From a checkpoint of a small transformer trained on Wikipedia.
Size: 10 layers, width 448, 7 heads of 64, MLP 2688 squared ReLU, vocabulary 32768, 61.5M parameters.
Architecture: RMSNorm before each block, rotary positions, no biases in attention or MLP, normalized queries and keys, capped logits.
Training: 374M tokens, 11423 steps.
MLP neurons of a small language model. Each row is named by its layer, matrix (up: input weights; down: output weights) and neuron, and shows model dimensions 256-447. Each number is 500 + 25 x the weight over its row's rms, rounded and kept within 0 to 999. Numbers have three digits each.
After each neuron's rows, "raises" lists the tokens whose logits its output raises most directly, leaving later layers aside.

L7.up1275:487523513496494490503493514463538447488479490499475466473549496558463499481489483495447503507511508494501519475503481515505493486480515505437490502523518499506418531514504530469472501492523529490464491518533554493496514534548520518459509499483512492512508495459476495486492526477483534483500545486530556515488497487474500490546513494515503496561550478495501510490524508494507486526481502486472524499505500485504488507523517511515502454449501516484507516515488480541504504499451463502483497479503511524455452449489512524521476500487522497484538516518507496527525504496454508449
L7.down1275:496492511505485443491536498501498496491476522454492486463510535486545528518480473512497492505532538461558552488506472514517507499517550477494491459519518495495507481496505504521510482480473548469493434536468521535493510476504494476458507518477540496469484530479500490475455460465477500522445491511540488484465513477489512500512500496523460517499478527495512490490489484502526498565548502512491486502505492483512504478534502488518537439488488488504461500502469467496494504516487530499509494490535509510475531538507502479520534518490524538470537525472492507510504489508499519477
raises: "US", "R", " ", "A", "CA"

L7.up1486:509498446479496525484480459493539500505516528509495508486485481440488490532427496489476521535512516460469489487513481453531500488481515472488472506512525482508469448508484506522529499498477495489494552487491516522469529477500485494545538475518459534530500516485528491463506487444492511495507506431538508477475519558520511496474458506512460522482489513499530509486539497542477500525478491537477491470485491517501474485486454503457516519491471528488471471492470467533509499493478521507519544508471492512491516524445498490535497464491506520497527468521497466564540517483514532540
L7.down1486:516551449491508505473467510484453516473504459497481544493488468514536450508515520472495528468493504460497480513508482439470558487466529446506495527503485526472523519508516423477500503514528535508485445466472519497455519505483504508451490492503473514457490490482506488508490475537526554532472519487519478492497480491490519509435521515520509475516477512552483465499473507526520460460538483495510507519476481466522522504519513500522520538503485452508490526501491531500524466521484491502517493492480455516479481474455518519517528504505452532506450442554507470516500460505521474494
raises: "98", "94", "96", "Preceding ", "97"

L7.up1827:497433530473503491497472502494543519516510518472508488515516486517500462448504526515528512525544469489507488500500488467515464522503535478500513466474507575545535480526494472526506509541476522486520498473486470511501495533457478468481479501493512521489553497453486583510458501482533474455459524488500466509516525544478488475481519499526467490518487447490512480526464474506498500496508477506547509497492534532502507498514478491502477535524501511502499493496518478436518463519501524536472535528471470515500518521509490464523505484515478499527505511510509507517501485519473499503
L7.down1827:556511545468547485517503499518494465494513506530494513528498496486502505475491487513485524474543489477509534506545497499494483544529485499506520469497517556496536498544489529509509516485469492509476489478489489490519530498467531551504501458469478481486536512515513518516519460441476473521526514504545523496468489483492465499488498499512494505518504529488500537479508464494526531500574501521508514531502466485514472468474515516520543484468478424522505479471456487476466505514511496491503480495487474498493475515457483473508526520484519514499505484521482513528520495520507481532
raises: "France", "England", "France ", "England ", "Netherlands "

L7.up358:470470534489535540477536514493547508535518490472497491524560496530473463484491541472514462484535477512516488512486516492462491463537510479537524471507452480493522513490450529494451511534505513505522520498481465506520495470512472456519517512497499529488515510525527472505531483501510494464503476456529507512433555504490560474481482510538477464450511517482482495510493504493483504488528490464540526477511487582497540514483543509494493534496504502504534509522513476528507551529482489511519509486565521474513494475489546504484520510501490481537498471477549518505475500545557463426
L7.down358:468547484537496445507482459520497516485496506481496511486516489515497541488483471516494521540486469482511477512516496515529526541507505515508471471502485500467495489551520509568489451443527452507513509518503541525512488538523559455445485499455519481537512563482533491497530507516520484505470541467463465492492511470497472523518551438530503475470498478508524492505512506531525495480499471514487483485522463471491499481509495520535459536502504493520513476482500480513484487464510516511538538482464505481504512478528522496480482498487514522502530501408506520444475495469513535499
raises: "issue", "need ", "Dame", "result", "way "

L7.up501:466534491483515495540475537520484487472477486481533504519481439496479481469501506502493524530445514483480505504527536496464511500494514491520508527462492521508463499483475472517520477508469526527475522491523537503465518476431535530506499552493465504472482521500498484515504461494528493499471563504476479509466487487513485461544516481485493517525506499502490458519482465493483469543460538481463509527499485521511510517504539535496544459513520508522541496509536495483511505512520558494472511484498480453484488503514531502489480466507529538500516497493491524489497528468519480498
L7.down501:471503478492485538470510496511487455514492526510496490489515494471526515507469532515477488478489462498506534496541498454498417497486528484501538544491519509525503494507521538520523465504516492502524527472510507521511521496520515480504430501518528502554519518486502476502447511550491464478516531501505520508467483473452487556478479486475521486500512465460485510489496511475541471514423481516539500489493484521566475536527520482458493487538498509502533500510536506560472475512499532490484488515528519474538483520510499567508522491526515463504489500524544486492516565478484540473
raises: "plays ", "died ", "worked ", "lives ", "uses "

L7.up686:509473503549509499526455524508502526538463459467503496520519516476448472522494564473504522550532482509509515518520513469541474509524482548573512480490507488532523526507491518519511490466468429480482516491542515484517502477481504489462500457485543507535462494532539508557490494495496509516480529500526492452460549544516503511496513471480525494468509501486527503522502542488524506409524424478514470532475484525530556534508488513518511510460491469511526491488531492524540522506472448495498491539514502499484491517478484507475511501502488506425498485481482502524545538496525522512
L7.down686:524499512493481494506497504467547442524536474519518484515527532476480499533507490500543488513507444508459493472512479506528518507497563536480550525462519505502496503509487493482482481476459508483498497519468486492509516509502474520516499453495495481459489482540492482494474490521485473487522498511482475530495532522543506496469490489503493487503537464524539511494502487515441482501497484503478494501504487489503513538547490504473479478496490490485510505499508551521504507534502449464494479499526558500534497513510498551498577529476478495484500551497507530471495516493465541511
raises: "fire ", "fire", "es ", "lines", "themselves "

L7.up2371:501476508485473463530466491501494480496510523494493460482534467516467456435496468470495457503520454512510460506480475480500527473445514493523526488487501491548491488509533514497492443492514491497507517507466514491503537522520482482497484499516504513487515490479479489541498501553511520509538539469491531504509545510515525506511504529517537508461500480542524510509476527515459497504500493436498506514552516526493479496512471510506515492480489514467510431488495465542517562467514512418491447495507491460496467487494466505535515506514505509473520492499499480508476452497502492520
L7.down2371:442481535518539466538517450510540474499477525509495502521528488466454511505521524533497464515517491487520545514506486477501456506522524514504506514496486506475509484511475476499505485475506512479536518482490531533499501505455474507491484488497525499504500536493486500498514491484461519488555493478490507506515509494487497482509471522514525483464518509469536496486510473522540450451482514505513563439499530499511481479524488530463504472516523532491508422467465512516508501512498478506503504517523521491444507553539512506493521494483519484511472571414496551512530526514507532537
raises: "\"", " ", "“", "‘", "ä "

L7.up1591:491493523508517515520480465500460491466517549517503504475515472495470487541506493494515480489539494507493512471513476503508525525505505451566474493520497561507495537461449496484504512515523528523482515502486542499554516527470523509483541484455506518467515488510466507534488548507511528483481508467502479491508468487520513506518498484520508532475535462485534467460488524529510507515503492514510498527491483512493472478459475488462513526510463513474533527466503485499466491508438475518506503461481505523495506481498516499472459541537479506480527475521481464527481525466529496492
L7.down1591:552478514459541474551471510451539489522506522489461498452446481489507507494497452545494484498489490503589445466489482505539448490465490476476478472513514459498507527488465486499503499532485501503527455537541485480492505497498520488513530469542458497543512528455503496473500497531441519498538481517525486500532478512520553453510481505472535538471498563462465495496485474508475485482485500517515479485524538489472542497527458521476493487546486489514456489465565476519528475522512511541467488464507494473510473475493523522502486517546500500491492479447476465517517509499525563519
raises: "actor ", "character ", "character", "composer ", "artist "

L7.up1171:529487471506480505485471556498482500500526512500520532536464524475496500503496479504489487515491533430546490488529488497493533495476504535513508482488456535481511527526518508471506496501470505477465540475504527465537512488503483513502526472541521514485540531447546523500472470508500485525507503486471505518555478468491462496446476488498466475456506473490520529495488510540494488492476461501519503537507482463498473506525487532503534508498513524484505491443505468527500519513489483512554494486513524486478505491465537503474493525543485481496503486470519544451500517493463504518
L7.down1171:500525504521530482521543516484526474509494513488512487510486531491506495512515515509545541490541494499466513509505482528547514491510476523526509514476515532543509501512493492472518534481497465487516473503464496496440488485490486474503446498476509475512532501465489512530516483488526492508484489490520465457478513515528497545509526486491490519482484463505496468478524503498464485511506497459505489474473529502467538508497552461501513473488516530501543473521513558465444496508484506524549499447470479555498533523492486477490483477453451512492500452423458516500512508486462559509
raises: "walls", "sides ", "center ", "hall ", "wall "

L7.up2411:493499476492505490508484480505449520485500537474504512480497531519511520489522458510496528516496451503548543499485501519518514505498504451552508507491510478500461519504512489518453477505489532506503496529517502493464531482472529537465501489460514486494524468478547530466511505518517521498512436490438508502500520503497468542484473556476487468463460521531490528485499480491492512472491477490552492521463502466512447494502487511473478491468516509497523495487524476491533470455524526524468470529471532514555534506533511472495529495500512484504520491517552491463486525470516485494
L7.down2411:513489481488523507549496507520462493477481495500533513483470468514472486516517483473545480469427484470488468496483508514488493503511509514487504480493538517509454497513493505474490479501522487500514491468480466477504467516482513499520504503528523514502535490510510525504490527494508506480495511518474531526504473513536515500517483485482507496536498533543483504515456466510499471507491519465510488522509546528506494502508501531521493467464526507481503498506510511461504521510514508485503495475493509512511470496522430479484474513448476515513530552484498521519485448470499510463
raises: "variety ", "range ", "few ", "ity", "portfolio "

L7.up361:461520482499514496519497508504536505410479513513444482504500495516446489532507509505491499509458478501551470488526494500472485482497475504500484528504510473520477539496491504500537462497504468519463513516550534489492514481520456490471490515513465494523530518528497516475521510495474517529517512449533510481508512464530458488490477514488507501433496480462483502472509550485505563490563555510505503478559524538496466506545482518504502515497468508525525504500519468471455497546505517542480516518484521437493524540470511500504520490482471530491467510515492512502520515529484514531
L7.down361:506506486521478520515539465518464471484488518494495514481464500479505515477505480473469502516470531534504500516548501496471543484490490484502497489536481489506518508555497464502511529502456470491505521440517463489496487481477451521503523489506470532495524485515500522506462498501467456495536533479460534496513561475458509516496533500475545531476502514508491508460497516468543544521496495532489489456511478526509500492543469477489501541509483483489482511480528474467465495491469503486503506522476542470549527497495485507502511489501510477476492451510506497474440518466532510542
raises: "names ", "name ", "name", "names", "title "

L7.up503:473520517532501537466477455546478531534474510471503499518530552521452453520485499537504500453501500491515489520465551490493478510506458486470453460559491533509541472547548484499517516499509535492511501476504556452497501527498478504472515492519527504518489497515527513493492476506515474507541488486497468483491480500481508511467491498492473504519459484489485508489484531498450522516466504587515513516480499489565492425505444517495517507495533496505511512476498505490497496446477509509513434489513489493479459510479499499502468494546472511493491513499519528474500483460540492496
L7.down503:479513474473489552476465443542492506482494528519513543494511496502497486442478469555512493460499509493464485503547530483479490450515479497508459527511503518497442501470453487495498535521555466442507488485479501513442484486465488505494507487479491489507525438503486475497529515513474510519516458520522487483491508497465500518528503514499502487505510487522484461542479490523503476461453519488528502457486489500518501505494466479488474525442497473506470510473474516492503496475503497550493511489504549509444486522524508446517492491458482508487549471471518468529530512490519500484
raises: "120", "130", "125", "127", "98"

L7.up163:542486543501507484522496558494520532469493452474523471558532475484493455486528476456515481495497493523479432485493488493508469481488480517515497500501488481510494527534477523446490498558493460507472522491488467465453491520511467505534452480497522503505514555510474487516520491494496500525502499459521496475522458489482487472507506542548550504512494501487501542521525507516513525483555494528527534457501529468541508515504517528474475541467516501466486469472534496503547516525539492515507506531476501509476470455479485525483486489503521470474482515485503530489477485471516494497
L7.down163:529492491517473536504478488518513501548483483499506499448489513497509486524526536475490514510494498490513476500499508485483491547523500483513504506517535483526530485502470505516495492521492468526558491534469491494497482482484539469491494495501513521532499483516542492556508495512499498504524498539517431501474500478529553508524526514495468496489499469525518504534514493485531523504507500471517471487525465525469494461478478525503529558485544474447501508459501535520456491495467517501526494446529474526507532479525532562507500527503496489516499482411524502472524490510467507515
raises: "result", "its ", "of ", "conditions ", "their "

L7.up788:495509509456481512519469452483491494469486515461486501470481493537530491551490488508551473495473555533494495456511506512529500492518487493540495484486521555451523544482503481502498494459508467487476510494501503496524487509505492447463504502478456518530509498508531501491506465503513481521496492488485486511509537516470490479551534523472502499481474563520489481484496464477450480511501487492522495522501483493492514512522531537496491521511456489505501506496526447512502496505521447496463514530516447488456490534502537473498509439472492501527510478498446488470487508494506523534
L7.down788:516555517497529510503527499457490478501495504473490520490514517537485441511501554502509534531509508497498520507508466501547486519467498476459504506539505487480502532528453475524529461502533477520522491472526523526481528498524481506474533501487508494508538510476551482487484455526506507494488492539481533511489500489507510540530496496533493492530507481497488485510489520477483524536534467538475493475499472530483503500480549494552533512469464418521498494449539447503512526502528463486494490522526495518512496481476545522501500491508498518499466535490439522516515503479527502535
raises: "time ", "time", "decade ", "style", "times "

L7.up2644:507500491479516448508553519484496504498528491497481545519512502479458489507493465502514490531511507456505479485485509475504495526526525505463545497529456443469479530479489513506493511510486513475466504501539464493491464455505549482473480507521499558513511531454531519517509522454512519494487502564521515492522511485492496469537461518524516460521473487476505478553493569515505478551516512445494495441538497446491472508493499474516521496518507464481521508458495513541469481487483475512509503491498508466512491456435526519479523471556431522496493546505527511495529496509470466456
L7.down2644:489473519477498505501503565503481501495530457528472565509508494473529517495472462498511488488466469391500509513460499500450537495499516536497492517530533526511478488428537475451445512482476509469522537485483514490513524490514500487518479502416524535489485475515512507467454518450524471496523458542490501562517486486453499508517494500538500470501508496506530494510505486527530473485495478489494463534590547475514482483493502497463485467485473512539458498491503491527487501472524491509495502506545477502492509531500556483523504533482509503493493482516469500490517504498498520519
raises: "streaming", "release", "release ", "Reception", "selling "

L7.up945:504534530495545515507506491499489521476517473529539466517479482525512497479496450538497547526522457471479531503457486458511476548487490511498497492482493477457457511488510471509514479527510478510499540491514505494479485526501493517521490451521478508474492517519540504515521451499501529492486501511461459456463527494522487461498506495521464584501543533490454511501522483503486491497499509527504467472512556513487471542492533520526480501496487540494532498463491494509490514506506507514474541490488558499506473469480438492527526498528470496504545528520509480477479516530482515510
L7.down945:465483496498549545511509514487482505547508475504484491500499514556518493526476464493499503548501567471480442468510503470510466517530500512508493481476458525449470483473519474491509519500510491495536520522481494507540508493477532510482561475497469522505472497495492462495515534527476506459508508525466499529480465529521474457519517495497550520494492478505480530514537492482486512504533462498506508509532560460524482521493510508521480486506517513504472505494505466479516549504525481517520499490489529497467504499478484470523473531436510538506515482498486467451478519507538502522
raises: "credit ", "ish ", "em ", "ished ", "respect "

L7.up619:466481479547472502490496472498542499485496473495526505480507508493532535498489446503500506521503481516492528562529512500512486554490487517516523484535462506514489486492496543503500524484506486492495492501508474513497506446555508514502493499510470519548558499526481461494484486486522514504465476473470519461525480517497520418483500505492479498540552465503549521524476496533544485485509506534472492465493512496538462507503505492502558516483508500497434467493504491498535492506464512492495473511496513491509484492525493488464529462511504548527574508512504454513500485475493503485
L7.down619:522437507505575479475492536469512456501530553505495557482523455476457503517523498505500490552515491531515542563522498505478515523471507492477500463512514497503496458513480473452524524541485541514515491462487483500523533467529516505498503541504502500499528519491499522521492536437495424490510489498467504503508492482487484532522495544500490477538474503508512486494514493547489512519463536469498486497521525508499458486504518530539530510551534521498493494492526477482497473513497481496505483470491527591532504527562501515505499460482498503517519503491441512487485516512529454497
raises: "be ", "angle ", "path", "p", "Label"

L7.up1721:491491519494510533452476460526485523495505521508481516529496510530513521501524468494479518467522517545481466511496538496527438477473492544453504471461484516469535415527506551502490487497531503434490512499516475483482486512500534500511521476507459461547470529516539511501534516527508545486498501521518469532499528497499499500481456474494493545484447519541516503510479482470497542507547472489517475497507535459464470510511502491521492527499489490457520488461483505516487483468517488491537578482543476504528486462500502502507503499472539531503466508504512512515493579502510503500
L7.down1721:529548487482549514455525475530500491528516488513432505510532503498513519517501497546459511500485544506496492513510497457533516519466469529482470451451477514515520479493503490510513538483491486496540532481460468507457492489484493467451529521514465499524528523530545519494550521478473510468532509525542470530479513507502488489460508450506515497458482513538522499496481481464519572514509453470503535490504482477468492484489501483503515501515509531472497512460519509496480518502515447488490545492529533499466489497514469494492447541524483494520481426500516535561491505516504496484
raises: "care ", "Minister ", "minister ", "minister", "Ministry "

L7.up137:541506518524455496487535512476512520520532471539477464478485466531477511510474542536522471533500487507528489483471496556529498513491489555524525486486506536515522512537523493487497461497474541524467521524539547511476481496488510550471448514463499510497486560502516525497501533512485472504499498485500460484487479522539523495490470478526529517502496514497533518485514570491434497438510524505541467474571484512487493543485498491502496482492492473466542519522485511485556475477500500493508498509466478498474473499490515507484525466482507534503548528510548499519505537476492527503
L7.down137:499465500544475443492515529486462511477447522552495529482509494475478505472508531533440498488475526481526491481492468504494513530495500550500517464470482461509489495483508502502524445496442519560511534515541530532458509492522485493494505467524505517493465497502495527518483487529492496575501496520505532460476538487479494510512536499528531542499498539523513524513508542515532480467535496545470521500507488510500504534530519482504470476469508505469498472494513493478532465484490493533512513538481474512576498493490493517524512427571492517495513492541480507499494507529501513512
raises: "tive ", "tive", "tives ", "tives", "ard"

L7.up966:539472493513458533537471486536545436456542503510491503508565559517493468504520536504501506540533477469513468522485513476493425509531490500527535450489493542472498526502494561496535535508498492487496550520538501525483489513473479495517459510497489541509512491523529500529481463517514506519488498521500484493490518496473512480497524507517533502512529477516491500493489468499534525492536480492519493491476503466506491522468476505514499509512487461464510489493479517549531476496539513479478522474493501470520515474442441506527472533507456502473465518521439503500545490503552505480
L7.down966:517504498489507495501464538540532496526476516463483457504475487486503471520479486494471487493541519504483496490500498478511508480513521497482465536467474462479521519470559492498492513525476523480523577498465519449497517469500486463498471494485503520515488501477538486525508467495569529528548476454505504507517541470561458481538477516535527513506489469528513501510507485542486516492517474545516505530522558479466503489487476487513503485474468487519485516519494476510543467485467492511481503489496498473483508532480481469486512516506499488508531504478499517465466494511485461508
raises: "ge ", "ve ", "ue", "ue ", "mission"

L7.up1912:526548520544469480536477499516503458500522494527516460541469489473455509483463438498515539443525510504510492517474451523501487517487539465500514444451505512528493461495517489514473518481507484458501512459489473520516522514460472516455477494535456485491505510499503480534497449484527493480527522520481511502502500497508509522543480506487478509471523471488503480537519492489508511475483514515528494524475488478507469488487501505477487457544510501482536522479531469478528463490506560468479500497485462472515488501475489503552477493478449502543432511511475466523504456508524479457
L7.down1912:518503526496477497488523484523548478477510516481527509510518524480524515501534548467511507493510495473490529508482533486425476513460448491505465463530515474502503470470507484518504474499492531460490517497486550488509505495502490549495514508500545541504477500482506483524473475540484570512520487531516487517492503528471473511511526492476498517492520485538493521505497488490518501537558471503492477473502484471520474533496521497519502488524493474475434468516494472538532489501531488527473517504500518497500483513449501491525527500495507556487480513540536517514516523516468486487
raises: "ize ", "ave ", "ive", "ink ", "ate "